Part of a small language model's weights.
Size: 11 layers, 6 heads of 64, 26.3M parameters.
MLP neurons of a small language model. Each row is named by its layer, matrix (up: input weights) and neuron, and shows model dimensions 240-335. Each number is 128 + 24 x the weight over its row's rms, rounded and kept within 0 to 255.
Before each neuron's rows, "fires in" lists the words (lower case) most often at its 100 highest values on Wikipedia text that the model never trained on.

fires in: "at", "by", "after", "from"
L5.up82 [ 98 120 135 156 148 122  92 135  92 128 115 127 175 123 134 104  93 118  95 121  75 158 132 122 127 130 150 115 122 142 129 118 163 183 158 156 106 153 108 124  95  94 103  87 101  88 154 113 140 169 114 136  91 116 142 134 143 103 139 162 130  97 130 153 130 133 145 129 162 104 133 121 110 105 168 109 149 119 130 122 178 156 160 178 123 140 141 155 126 100 125 134 112 166 151 141]

fires in: "to", "t", "not", "must"
L5.up248 [130 161 151 109 118 106 110  79 115  87 147 112 105 137 146 120 101 139 138 143 121 130 131 151 144 130 125 153 106 114 126 112 101 162  97 124 105 150 189 144 143 134 161 195 147 129 145 130 134 136 151 102 167 151 145 118  90  94 136 102 133  70 122 148 154 131 109 133 136 136 145  95 108  80 142 118 130 140 124 144 130 142 117 140 127 127 119 136 115 141  92 138 119 131  77 147]

fires in: "in", "on", "born"
L7.up224 [110 110 132 127 156 115 123 133 119 144  96 157  91 129 107 107 174 136  84 131 150 127 136 130 152 145 108 119 144 103 123 124 154 144 125 141 178 173 146 136  76 123 116 120 108 110 146 150 116 160 144 143 134 155 110 123 119  92  93 125  92 108 135  99 133 131 113 112 177 112 110 104 145 114 131 140 147 128 133 102 134 112 129 120 113 134 129  96  70 133 135 123 103 134  96 129]

fires in: "s", "w", "the", "state"
L6.up331 [113 143 124 124 122 170  97 111 111 135 121 133 107 174  91 151 136 132 150 143 146 144 131 111 129 161 154 115  91 118 172 112 100  95 135 149 109 155  98 111 140 167 170 142 139 134 103 102 126 159 110 135 180 110 100 137  85 175 127 112 172 119 143 145 106 111 119 132 146 146 137 111 155  76 129 111 167 132 128 154 177 148 126 122  91 147 121 109 147 140 146 147 113  97 138 121]

fires in: "had", "have", "has", "mysore"
L5.up37 [106 141 129 131 146 169  99 123 124 156 120 107 100 107 120 123 106 158 138 168  94 141 130 122 129 100 112 194 161 116 115 120 159 107  97  92 122 121 110  95 154 133 147  98 118 111 104 116 113 144 109  93 110 132 140  83 103  97 101 134 159 151 118 107 152 123 157 142 169 130 148 156 103 105 134 124 130 134 153 138 152 116 163 145 120 137 117 149 118 158 114 136 125 168 115 139]

fires in: "on", "born", "at", "from"
L6.up677 [136 144 141 123 115 108 147 137 133 171 176 156 139 129 135  78 128 123 114 115 120 141 119 178 123 153 127 127 133 142 113 187 128 114  95 129 134 122 134 135 115 168 115 112 134 114 113 141 140 178 139 120 132 107 102 119 138  96 153 119 103 137 129 128 127 136 122 135 153 109 120 206 105 121 138  92 124 108 168  90 152  99 124 126 114 110 162 111 117 135 108  92 146 154 105 119]

fires in: "one", "second", "first", "soviet", "under", "before"
L5.up98 [117 122 161 122 152 120 137 151 141 121 143 176 114 137 124 139 123 127 114 103 115 119 161 134 106 116 110 143 122 128 152  82  92  97 138 156 123 154 104 138 132 129 146 110  98  94 147 154 134  82 106 182 150 139 101 106  97 120  76 132 128 143 147 124 113 128  78 141 179 100 113 142 106 154 114 132  92 147  99 125 105  95 134 138 116  71 141 112 127 155 108 147 155 108 142 138]

fires in: "during", "in", "following", "by", "after", "despite"
L7.up55 [108 110 168 112 102 135 148 126 111 132 116 114 147 155 116  83 171 119 134 127 135 171 128  98 104 123 166 143 101 178 133 128  90 148 110  82 125 153 133 100 125 118 135 114 153  60 126 110 166 148 136 120 113 159 131 137 145 176 175 111 162 147 157 119 142 132 118 135 164  98 156 139 123  96 139 143 107 152 119 103 140 118 168 143  91 141 166 183 154  98 152 115 120 147 149 142]

fires in: "in", "to", "no", "and", "on", "with"
L7.up253 [105 128 142 129 127 121 125  96 143 114 154 155 164 110 129 112 101 137 127 148 161  87 125 140 110 136 165 135 129 134 142 117 135 132 114 126 102 153 141 118 175 178  92 130 158 138 109 145 110 174 130 144  96 126 114 130  65 120 157 139 111 108 129 119 104  83 131 122 134 125  92 178  88 120 117 112 115  95 119 143 139 125  82 172 163  91 167 126  72 123  95 161 126 177 123 120]

fires in: "in", "if", "as", "000", "for", "on"
L6.up582 [132 127 124 134 106 115 134 117 121 166 132 109 160 143 115 144 151 139 151 104 126 129 102 134 148 149 132 154 127 147 113 107 133 109 105 126 140 177 119 104 115 129 113 164 142 130 140 128 149 122 157 102 136 169 135 114 117 101 108  90 126 131 123  69  99 117 109 187 130 140 128 110  99 133 186 119 150 136 126  86 143 164 180 125 139 130 118 164 147  80 121 153  90 164 118 145]

fires in: "while", "so", "however", "although", "though"
L2.up142 [138 137 125 141 142 117 120 119 139 132 142 130 148 127 145 203 136 101 143 117 121 129 129 152 117 145 116 102 136 114  87 110 106 154 111 124  91 128 115 120 112 136  96 111 128 141 160 111 142 114 146 141  80 184 103 122 135 156 116 171 120  88 114 137 128  94 168 139 125 138 120 145 136  59 186 145 127 146 184 117 111 184 189 132 119 138 107 151 100  67 120 149 123 152 135 132]

fires in: "as", "not"
L6.up670 [136  99 140 109 112  74 121 145 154 128 115 125 167 117 110 129 130 140 114 104 138  95 126 128 139 169 110 142 134 157 144 135 156 137 121 117 139 161 123 114 150 126 134 167 138 116 124 148 150 167 153 119 178 114 129 106 100 132 120 112 142 134 144 120 128 139 151 135 123 104 136 146 132 137 140 127 201  90 163 111 123 157 120 116 134 142 139 132 109 105  97  98  92 169 109  82]

fires in: "that", "who", "which", "he", "this"
L5.up633 [139 132  80 169 123 134 111 139 121 131 160 145 119 113 178 128 136 152 179 113 141 132 145 148  84 107 137 156 134 110 131 143 142 151 178 126 148 104 121 146 138 112 131 147 161 115 162 156 162 186 112  98 132 120  98 165 131 129 127 110 111  94  89 166 109  81 144 130 120  75 120 137 130 126 141 152 151 121 157 142 126 110 109 114 110 114 127 127 145 117 131 148 130 135 128 143]

fires in: "same", "more", "different", "lower"
L2.up289 [106 115  95 142 113 146 102 139 140 116 150 169  91 155 105 150 125 123 169 108 121 112 156 134 135 119 177 136 141 141  88 131 110 125 123 114 113  97 108 168  88 103 157 168 118 127 135 131 123 145 121 133 105 116 174 146 151 144 143  87 157 107 189  73  83 143  96 106 160 141 124 132 138 110 163 114 112 149  87 100 139 126 157 182 141 128 108 132 108 126 149  92 113 134  93  79]

fires in: "school", "college", "sr"
L2.up265 [142 130 133 138 144 123 121  94 120 104 130 164  99 151 136  84 152 118 118 137 173 151 133 131 109 126  93 115 113 137 178 127 107 139 171 172  93 163 162 143 132 132 165 153 139 138 149 170 147 141 157 119 113  95 155  50 123 107 122  99 106 116 112  88 168 153 119 129 132 145  82 108 128 129 144 107 102 136 115 110 149 131 127 144 121 120 109 166 149 129 161 109  95 110 133 112]

fires in: "to", "from", "of", "into", "for"
L5.up94 [147 142 139 136 157 171 123 127 107 129 142 101 156 111 128 142 129 171 133 119 152 113  98  94 169  99 101  96 100  86 118 109 145 148 143 138 100  81 144 145 148 146 130 132 133 135 107 115 151 145 165 121 116 105 178 131 115 126 136 142  65  85 127 129 105 129  93  90 101 112  89 150 102 136 151 140 134 134 156 157 158 115 138  84 144 105 148  79  98 114 151 160 142 131 123 136]

fires in: "a", "and", "an", "not", "or"
L5.up271 [132 138 139 119 124 133 114 168 124 120 118 126 140 105 114 166 103 114 103 157 138  98 148 135 127 151 177 134 108 156 113 157 142 113  93 104 152 125 176  63 168 154 150 131 119 102 131 167 104 122 120 118 136 103 143 168 123  84 107 152 114 128 124 130 139  96  99  67 136 152 146 108 139 148 158 146 136 136 109 101 126 100 120  82  96 140 114 103 162 129 129 125 151 142 107 160]

fires in: "as", "a", "was", "served"
L5.up34 [116 114 165 112 135  98 176 144 109  99 118 125 118 138 133 127 178 149 113 158 134 119 137 124 112 115 150 143 153 124 132 122 158 114 155 135 113 117 120  96 155 140 110 124 146 125 110 145 126 150  90 148 131 110 133 147 138 116 139 132 111 100  90 166  80 135 170 108 160 140 171 106 101  92 170 124 133  98 158 141 123  89 138 163 154 131 112 114 125 153 112 129 117 154 108 145]

fires in: "two", "four", "three", "six", "five", "ten"
L2.up454 [114  92 121 118 142 161 129 161 167 119 122 103 112 151  88 104 158 154 119 148 149 120 168 149 133 128 110 131 141 164 142 138 129  82 111 135 154 141 143 150 102 121 145 192 111 152 137 124 123 112 121 134 103 109 126 117 116 102 162 128 134 140 157 114 113 124  95  94 138 202 150 113 149 131  80 127 119 129 104  93 139  88 135 155 172 130 123 135 113 154 127 109 121 126 135  96]

fires in: "to", "of", "by"
L6.up94 [124 133 108 120  74 113 150 111  87 148 108 136 103 112  98 120 151 135  96 109 144 125 172 148 156 105 117 115 109 143 152 149 116 139 148  95 126 155 164 116 133 169 118 149 105 140 137 132 134 107 156 133 119 113 131 139 120 120 140 150 130 114 100 131 187  97  86 118  96 110 142 151 146  96 171 144 123 154 121 149 153 143 143 157  94 146 193 140 131 142 160  91  82 156 115 126]

fires in: "be", "to", "first", "later"
L7.up750 [103 142 126 125 141  95 156 144 106 172 167 174 142 145 141 100 147  95 130 132 120 117 133 153 115 147 111 160 109 150 108 125 103 124 106 105 144 170 113 113 143 156 124 148 138 164 104 115 112 129 177 133 141 135 153 122 134 130 145 181 147  93 151 134 183 143 138 113 103  85 150  94 163 103 129 127 168 121 162  74 183 120 110 108 161 131 143 157 105 121 127 125 141 137 103 105]

fires in: "for", "in", "that", "on"
L5.up178 [127 150 135 100 164 153 149 160 124 150 133 143 149 172 118  75 176 127 139 134 135 119 101 115  96 113 143 119 127 102 128 135 153  74  92 185 133 150  98 135 134 154 136 142 131 119 140 104 119 172 147 113 104 112 152 118 125 112 145 113 146 122 171 129 135 107  92 101 118 107  96 130 141  97 125  96  91 112  73 110 110 137  82 144  87 137 123 142 113 150 115 161 170 125 111 131]

fires in: "s", "are", "its", "as", "were", "and"
L7.up51 [134  94 133 123 126 100 108 139  78 125 136 128 158 102 129  96 119 148  82 148 157 121  97  99 181 156 150 157 133 125  97 167 150 149 125 159  96  97 166 156 124  78  88 113 106 123 155 125 129 116 128  77 114 113 133 133 146 105 152  86 152 120 107 102  97  98 152 188 126 163 151 144 114 115 106  64 135 160 125 112 131 104 110 121 165 137 103 134 162 153 142 162  82 144 148 105]

fires in: "which", "that", "it", "classification"
L6.up399 [125 101 126 121 142 136  92 128  96 111 144 120 157 101 143 130 114 114 125  69 157 119 166  99 107 133 156 176 150 138 111  91 144 145 120 157 164 107 106 147 176 129 136 125 156 127 148 165 154 150 173  92 101 116 160 136 157  96 117 138 127 132 140 115 142 128 105 144  99 127 172 158 176 144 157 128 141 105  91 130 141 137 103 106 129 140  97 121  95 155  96 132 168  92 108 150]

fires in: "to", "not"
L7.up283 [139 128 136 121 146 111 183 112 117 135 114 143 123  92 120 162 120 144 115 142 159 121 151 125 128 155 116 138  85  99 122 159 107 170 108 106 147 157 141 141 142 182 129 126  86 121 154 142 132 117 157 113 126 122 168 103 115 115 139 130 106  96 129 122  94 103 135 115 126  83 159 147 122 136 149 154 103 149 159 143 114 114 105 173 137  95 126 116 134 108 113 117 115 153 157 119]

fires in: "on", "to", "at", "during", "in", "by"
L6.up36 [102 134 128 111 121 122 114 130  93 164 137 130 153 125  96 134 127 122 121 105 117 126 112 139  93 114  92 132 135 142 144 117 128  89 106 133 115 127 149 138 146 160 101 143 140 119 120 167 136 138 145 124 119 114 132 175 137 100 144 137 118 128 146  70 157  90 137 151 164 123 121 134 110 134 141 172 132 132 143 106 146 141 133 120 139 156 184 164 117 118  79 111 158 142 149 130]

fires in: "between", "family", "both", "total", "isbn"
L2.up0 [101 121 112 147 133 157 121 121 144 110 119 152 114 108 101 116 113 163 120 145 105 175 156 174  90 109 106 101 125 135 118 107 169 155 144 154 156 123 115 152  92 133 111 174 123 149 130  91 146 149 154 100 113 138 119 113 134 147 121 146 167 186 161 152 120 125 128  97 163 148 125 133 130 137 111 131 148 149 162 139 128 128 112 157 122 212 118 160 196 119  98 183 102 108 124 124]

fires in: "after", "as", "since", "although", "while", "nearly"
L6.up402 [110  82 166  57 104 154 103 160 156 126 130 124 125 136 142  88 184 113 156 127 114 130  89 145 103 156 111 132 103 128 109  53 120 118 134  83 135 170 141 102 132 109 142  93 170 118 119 114 140  72 117 162  92 166 153  92 117 112 130 129 118 113 129 133 128 132 130 135 138  94 127 159  85  95 172 113 156 139 125 129 106 140 122 113 115  94 116 149 114 125 102 150  90 102 131 167]

fires in: "was", "be", "is", "of", "as", "from"
L7.up422 [111 117 105 165 122 133 123 147 113 103 113 135 135 126 104 122 150 143 135 138 134 130 143 153  89 121 141 147 113 140 133 119 132 120  67 143 150 128 166  88 135 146 136  91 135 103  98 170 147  78 144 109  60 140 157 108 127 125 110 135 123 103 128 128  98 125 115  96 136 124 121 148 126 128 113  80 170 135 140 153 106 126 152 159 140 162 140 150 136 169 124  85  95 109 110 159]

fires in: "of", "to", "for", "some", "after"
L7.up426 [142  79  88 133 185 210 123 154 149 106 106 125 116 135 124 161 113 144 118 113 167 124  61 143 120 119  93 118 124 150 113 107 113  94  88 185 156 134 108 102 165  90 143 122 124 125 170 128 147 117 155 136 122 107 135  71 131 143 157 142 140 104 189 146 156 124 105 127  85 136 155 147 109 134  95  73 140  79 140 124 140 160 147 118 172 133 146 151 103  94 156 113 125 166 158 112]

fires in: "was", "is", "were", "also", "now"
L5.up615 [159 150 144  90 112 122 165 164 131 164 124 108 109 104 105  86 141 182 134  95 101  99 100 149 115 109 112 139 122 140 108 153 141 107  99 106 151 152 140 121 120 154 143 126 149 113 103 123 120 132 158  90 158 118 128 152 129  78 122 132 111 136 144 104 100 135  85 119 144  89 164 133 169 142  88 123 121 132 128 143 104  83 138 108 172 161 195  96 133 138 134 139 130 124 101 170]

fires in: "february", "june", "april", "december", "may", "october"
L2.up167 [110 169 144 191 122 113 130 100 109 130 157 139 202 146 155 109 162  96  96 169 172 106 118 132 122 144 145  97 123 136 129 122 133 135 139 125 147 120  72 155 154 121 140 138 117 120 163 153 143 136 151 170 136 130 130 121 113 181 131 108 119  98 142 101 169 143 154  74 113 122  93 114  94 104 139 115 145 119 121 187 121  96 132 105 138  90 120 134  90 104 153  99 168 112 130 120]

fires in: "of", "time", "following"
L6.up544 [145 114 113 140 177 117 134 100  91 148 110 141 144 105 171 126 150 141  91 100 111 104 102 143 142 137 134 119 127 131 140 100 136 136 170  98  98 121 149 117 149 122 155 118 175 165 161  92 137 100 130 125 113  62 160 153 117 120 186 128  76 104 126 144 119 140 149 175 207 122 137 106 104 109 150 123 136 184 129 146 134 127 147 101 145  87  99 157 134 151 109 140 148 139 125 143]

fires in: "said", "because", "think", "stated", "should", "does"
L2.up475 [ 96 117 181 149 145 115 102 139 101 107 143 129 120 140 138 145 130 134 144 115  91 101 159 157 126 116 132 164 143 154 146 153 107 136 119  86 166 157 121 177  97 173 164 117 132 107  89  82 125 113 132 142 110 142 133 136 103 110 120 178 127 112 129 177 129 102 117 150 114 159 123 119 110 152 111 135 121 147 105 116 139 179 103 145 110 134 149 122  94 105  86 126 133 145 122 119]

fires in: "and", "s", "the", "or"
L6.up569 [ 94 158 100 128 144 107 146 158 157 130  85 130 121 165  98 143 114 132 130 164 160 130 135  92 152 162 178 106 130  99 183 125  93 138 124 135  97 116  88 123 156 108 101 106 166 105 136 148 153 129 128 115 100 120 133 109 137 126  95 115 105 142 119 167 134 135 110 108 161 150 100 130 141 143  78 159 112 118 141 138 120 146 138  74 135 154 107 124 143 120 112 114 130 131 104 107]

fires in: "not", "class", "classes"
L2.up725 [144 161 144 105 125 145  81 140  77 131  94 163 142 131 130 140 115 141 132 134 102 140 136  99 175 116 123 134 115 143 154 143 105 132  80 122 128 135 160  94  91 122 128 120  95 149 129 111 109  99 121 125 116 144 143 130 139 127 163 148 111 100 126 137 162 147 123 142 122 170 103 119 102 143 129 119 110  93 151 153 158 116 118 105 107 150 105 112 126 135 145 119 130 133  94  98]

fires in: "by", "of", "all", "make", "is", "among"
L6.up504 [152 107 104  73  92 103  91 101 126 121 150 116 122 124 108 123 168 118 147 127 124  94 132 128 118 166 142 151 117 152 131  97 114 140 110 126 115 149 156 133 123 131 111 106 122  85 121 130 130 125 127 151 136 115 122 121  98 107 166 126 117 113 121 149 149 139  98 179 135 137 164 144  88 114 103 131 106 164 112 147 152 104 119 154  98 124 185 149 135 122 104 108 114 143 125 149]

fires in: "to", "have", "had"
L5.up751 [111 118 168 130 126 132 126 126 119 126 120 138 116 141 134 184 103 150 148 148 106 130 139 149 158 128 116 122 131 145 146 162 144 119 101  97 126 135 167 110 115 127 131 146 137 103 144 144 151 125 137 135 131 158 134 149 105  94 121 153 125 135 125 121 132 113 145 136 137 133 181 141  90 170 130 128 112 106 114 144 146 111 128  84  80 127 135 134 110 137 148 138  87 146 110 118]

fires in: "from", "after", "on", "at", "for", "to"
L7.up516 [147 108 133 145 137 118 109 151 129 132 100 150 192 115 124 123 150 126 110  94 117 180 137 121 142 164 142 118 122 110 118 116 140 126  90 103  90 106 147 137 164 131 123 112 159 112 154 150 127 137 158 135 117  71 157 153 126  92 154 111 152 138 138 128 119 127  90 119  76  88 110 113  96 106 105  93 115 138 127 152 130 147 147 101 168 122 124 122 141 102 153 146 138 105 106 161]

fires in: "to", "him", "of"
L7.up458 [136 181 157 128 106 126 126  75 126 178 123  99 117 126  85 109 116 116 133 134 116 131 149 183 155 149 117 146  85  94 152 124 134 163 132  51 132 144 132 146 146 159 101 153 153 134 101 124 169 121 157 139 117 129 164 134 141 163 137  96 153 106  95 142 143 151 136 183 102  96 115 137 128 149 147 152 134 127 158 117 134 104 175 131 109 117 127 138 108 123 164 143 167 133  87 114]

fires in: "it", "be", "her", "have", "him", "do"
L5.up50 [108 157  94 132 102  86 126 139  93 119  93 126 117 167 124 160 107 135  58 115 167  88 119 166 149 127 127 126 119 119 121 126 129 117 111 120 105 155 132 147 121 126 145 158 109 120 112 141 143 153 129 163 146  85 132  87 121 163 109 129 157 100  94 115 127 125 125 155  98 106 124 175 155 148  84 142 111 132 172 119 162 128 115 150 135 114 165 109  92  85 176 113 128 153 136 112]

fires in: "there", "it", "i", "he", "we"
L5.up265 [136 153 166 123 123 125  93 134 134 126 138 139 123 156 159 142 138 130 125  90 129  99 137 125 128 111 119 116 144 106  55 150 134 140 119  93 107 170 164 156 148 139 111 141 161 132 159 116 144 121 146  75 137 111 163 140 139 122 117 173 109 110 159  82 140 125 123 163 155  95 143 111 115 152 146 121 104  54  87 144 171 138 141 104 106 131  62 121 153 131 122 114 119 137 149  93]

fires in: "a", "in", "an", "for", "on"
L5.up52 [120 117  76 133 123  99  84 117 120 140 129 141 127  88 128 127 179 131 100 150  93 165 160 101 129 140 123 128 132 148 151  96 128 127 126 139 121 121  79 144 121 119 174 120 180 127 115 116 108 168 147 107 128  99 115 130  94 102  77 156 119 100 130 113 116 111 106 134 175 140 100 118 168 147 119  82 123 131 144 112 149 113 125 131 108 142 116 121  99 154  80  79 131 134 136 160]

fires in: "is", "as", "are", "was", "s", "be"
L6.up620 [122  94 129 128 145 138 154 145  74 156 124 137 112  93 101 135 126 176 128 117 157 115 164 118 146 127 141 134  89 113 160 138 103 118 133 134 148 154 162  94 131  89  80 163 162 149 113 156 173 122  33  94  82 172 144 154 115  90 108 130 108 104  93 156  77 129 102 138 129 119 100  87  86 125  85 152 111 158 143 140 134  84 116 131 129 112 140 101 116 164  83 145 105 138  86 137]

fires in: "two", "three", "four"
L2.up122 [119 191 118  92 126 147  79 124 140  96 144 120  82 103 131 108 132 152  85 104 135 131 188 123 152 119 112 143  97 127 173 141  91 126 114 177 114 113 116 163 153  99 101 170 142 126 102 150 132 134 155 141 117 124 114 126 108  92 129 128 141 176 178 118 104 101 152 121 171 111 120  87  98 162 142  95 128 103 121 121 141 150 116 121 160 163 101  90 123 148 117 176  96 131 130 143]

fires in: "is", "while", "was", "before", "after", "for"
L5.up459 [168 159 139  99 151 114 117  85 174 156 163 117 129 118 157 110 162 119 106 121  80  91 110 108  99 202 108 153 142 114  83 140 146 130 105  94 113 115 145 160 141 102 118  96 178 119 117 112 155 128 184 126 121 136 142  87 120  86 108 144 124 163 132 152 104  79 173 126 129 172 136 106 206 128 138 127 137 107 141 130 103 130 135 100  81 129 152  97 139 103 137 149 125 127 114 112]

fires in: "from", "on"
L5.up731 [119 127 139 112 131 114 172 107  92 132 143  95 140 144 149 143 160 140 112 127 100 111 122 150 108 122 133  97 120 164 129 120 143 125  98 154 143 141 125 157 131 151 144 114 109  93 157 112 127 157  89 107 102 176  80 186 144 104 126 128 168 134 126 129 102 136 127 129 139 115 129 127 152 131 152 134 149 156 129 131 178 132 103  95 155 162 137 102 114  99  72 162 142 148 146 145]

fires in: "not", "also", "only", "to"
L7.up300 [ 95 132 172 103  77 124 127 161 129 150  92 109 102 135 122 144  79 206 130 116 143 146 160 136 151 119 144 125 136 125 123 115 160 129 126  90 115 141 149 159 144 133 125 177 137 122 101  79 137 106  95 144 133 135 150 114  91 148 126 101 132 121 172 152  91 113 155 159 103 120 124 135 131 187 143 120 114 164 170 104 100 139  94 115 138 126 103 121 150  63 123 146 111 167 129 135]

fires in: "the", "his", "is", "our", "has", "from"
L5.up512 [137 145 130 153 132 104 159 134 116 162 121 144 134  83 177 166 137 135 112 110 113  90 130 128 107 109 164 127 151 116 161 146 129 136  66 102 161 128 179 146 141 131 126 134  83 162  84 107 120 161 148 115 148 100  82 145  93 149 126 134 155 194 115 103 135 121  88 188 112 133 120 149 107 119 123 151 115 113 121 122 161  85 154 123 104 128 137  95 156 105  95 149 110 158 104 154]

fires in: "of", "by", "to", "among", "with", "for"
L7.up370 [107 109 154 156 121 122 137 102 132 106 154 110 134 112 148 148 115 104 119 117 166 130 116 138 125 149 119 162  61 122 145 103 117 199 150 166  94  86 176 137  96 126 134 108 131 120 120 126 154  99 143 142 128  97  93 141 133 159 114 100 123 105 125 129 140 179  85 131 134 114  88 114  61 208  88  78 124 148 153 117 109 123 185 162 152 161 195  97  90 122 117 162 119 113 135 165]

fires in: "school", "stadium", "university", "center", "court", "party"
L2.up748 [126 112 141 146 137  93 161 100 169  91  87 163 122 180 129 120 119 140 158 160 158 116 129 127 126 136 109 170  92 109 145 115 120 185 109  94 175 116 123 102 164 156 114 140 111 150  96 142 161 125 132 121 134 109 143 176 112 112 131  90 144 121 104 148 108 125 154 100 102 112 179 132 124 169 124 165 119 167 122  94 133 118 129 169  69 103 109  98 118 131 149 141 139 144 104  99]

fires in: "album", "football", "david", "aegyptiaca", "tree"
L2.up307 [123 131 131  75 125 145 110 112 125  77 111 139 154 135 132  93 140 146 140  87 138 171 121 145 117 169 131 147 124 174 138  80  94 119 129 107 136 154 120 135 156 157  87 119  99 151 121 140  95 129 132 136 141 141 114 144 141 123 131 115 126 145 104  73 120  93 104 121 151 109 163 124 132 155 120 125  98 133  69 116 125 150 153 120 126 128  86 170 141 136 115 115  55 127 138 119]

fires in: "of", "in", "with"
L6.up514 [ 93  96 103 142 108 137 139  89 142 124 106  85 135 111 126 144 115 154 165 126 118 149 137 136 126 148 165 138 129  82 143 142 119 143 124 131 140  88 143 153 142 127 137 117 113 117 129 125 133 121 180 146 109 132 118 137 119 143 124 108 141  99  98 149 137 131 148  87 130 112 143 130 110 120 164 121 110 111 164 111 109 121 140 129  85 118 121 139 116 113 115 150 153 128 109 103]

fires in: "an"
L5.up688 [ 95 122 141 156 181  88 109 149 146 146  93 141  96 125 135 121  83 135 159 116 124 142 136 176  99 134 160 149 127 104 138  85 115 135 101 154 138 151 135 136 129 131 141 111 170 116 131  99 149 116 132 111  98 140  96 147 127 115 133 124 145 109 129 148 167 133 138 123 136 139 155  98 145 159 107 141  94 111 115 151  74 155  99 119 128 127 158 129 123 163 166 127 118 141 126 124]

fires in: "of", "which", "to", "by", "from"
L5.up215 [132 140 153  61  99 118 112 134 143 138 105 120 161 134 133 134 124 133 117  54 188 143 116 136 136 136 134 108 172 152 137 129 120 147 177  86 148 129 126 162 155 156 127 130 133 163 132 139 107 134 124 127 122 142  61 146 149  94 159 208  92 156 131 130 127 111 141 150 139 124 102 169  87  96 151 111 174 126 120 172 148 155 147 120  94 132 162 144 115 124  94 153 114 117 164 167]

fires in: "was", "he", "has", "and", "hoefler", "have"
L5.up708 [114 117 105 130 113 124 161 124  76 107 111 124 114 145 178 127 156 127 177 189 116 142 151 103 150 164 180 150 126 121 133 150 123  96 123  95 154 187 104 119 142 139 161 163 146 131 153 101 123 123  99 140  85 133 114 140 100  94 124 161 131 123 121  86 148  95 128 140 125 116 132 157 134 147 143 126 164 126 120 108 169 104 122 146  85 173 148 127 156  93 122 138 116 157  76 142]

fires in: "as", "2002", "for", "2000", "medal", "to"
L5.up623 [167  85 131 106 135 137 127  73 102 120 138 106 107 131 148 149 135 139 113 113 123 102  71 146 145 103 107  99 156 162 129 140 125 107 132 112 106 154 174 139 162 133 102 169  71 126 152 153 113 139 150  97 130 122 101 120 134 191  79 125 150  91 147 124 133 138 110 172 139 140 116 162 134 105 125 158 125 129 184 164 128 154 157 121 151 165 121 110  76 139 159 148  90 150 123 119]

fires in: "school", "college", "university", "athletics", "football"
L2.up87 [101 152 153 146 154 114 117  97 113  94 139 152 108 155 166 159 159 145  67 121 107 128 129 144 101 160 107 111 118 132 146 133 102 131 119 149 118 134 134 135 169 125 181 163 137 128 138 160 168  75 131 121 128  83 114 129 119 157 125  91 108 134 117 112 131 128 177 123 121  96 113 120 122 156 133 142  99 146 112 151 102 101 141 138 109 130 124 130 114  78 119 110  80 124  86  83]

fires in: "a", "an", "of"
L5.up435 [107 111 124 114 158 130 158 154 106 102  92 115  93 167 141 144 126 105 103  93 174 186 103 149 150 125 197 175 102 140 117  85 117 108 129 115 100  86 125 113 163 137 145 115 160 117 105 105 118 123 160 103 143 127 160 129  88 105 152 132 132 105  94 158 155 142 118 144 150 142 151 157 101 132 116 133 146  92 136 117 108 156 140 103 125  95 110 128 139 153  65 173 155 146 110 129]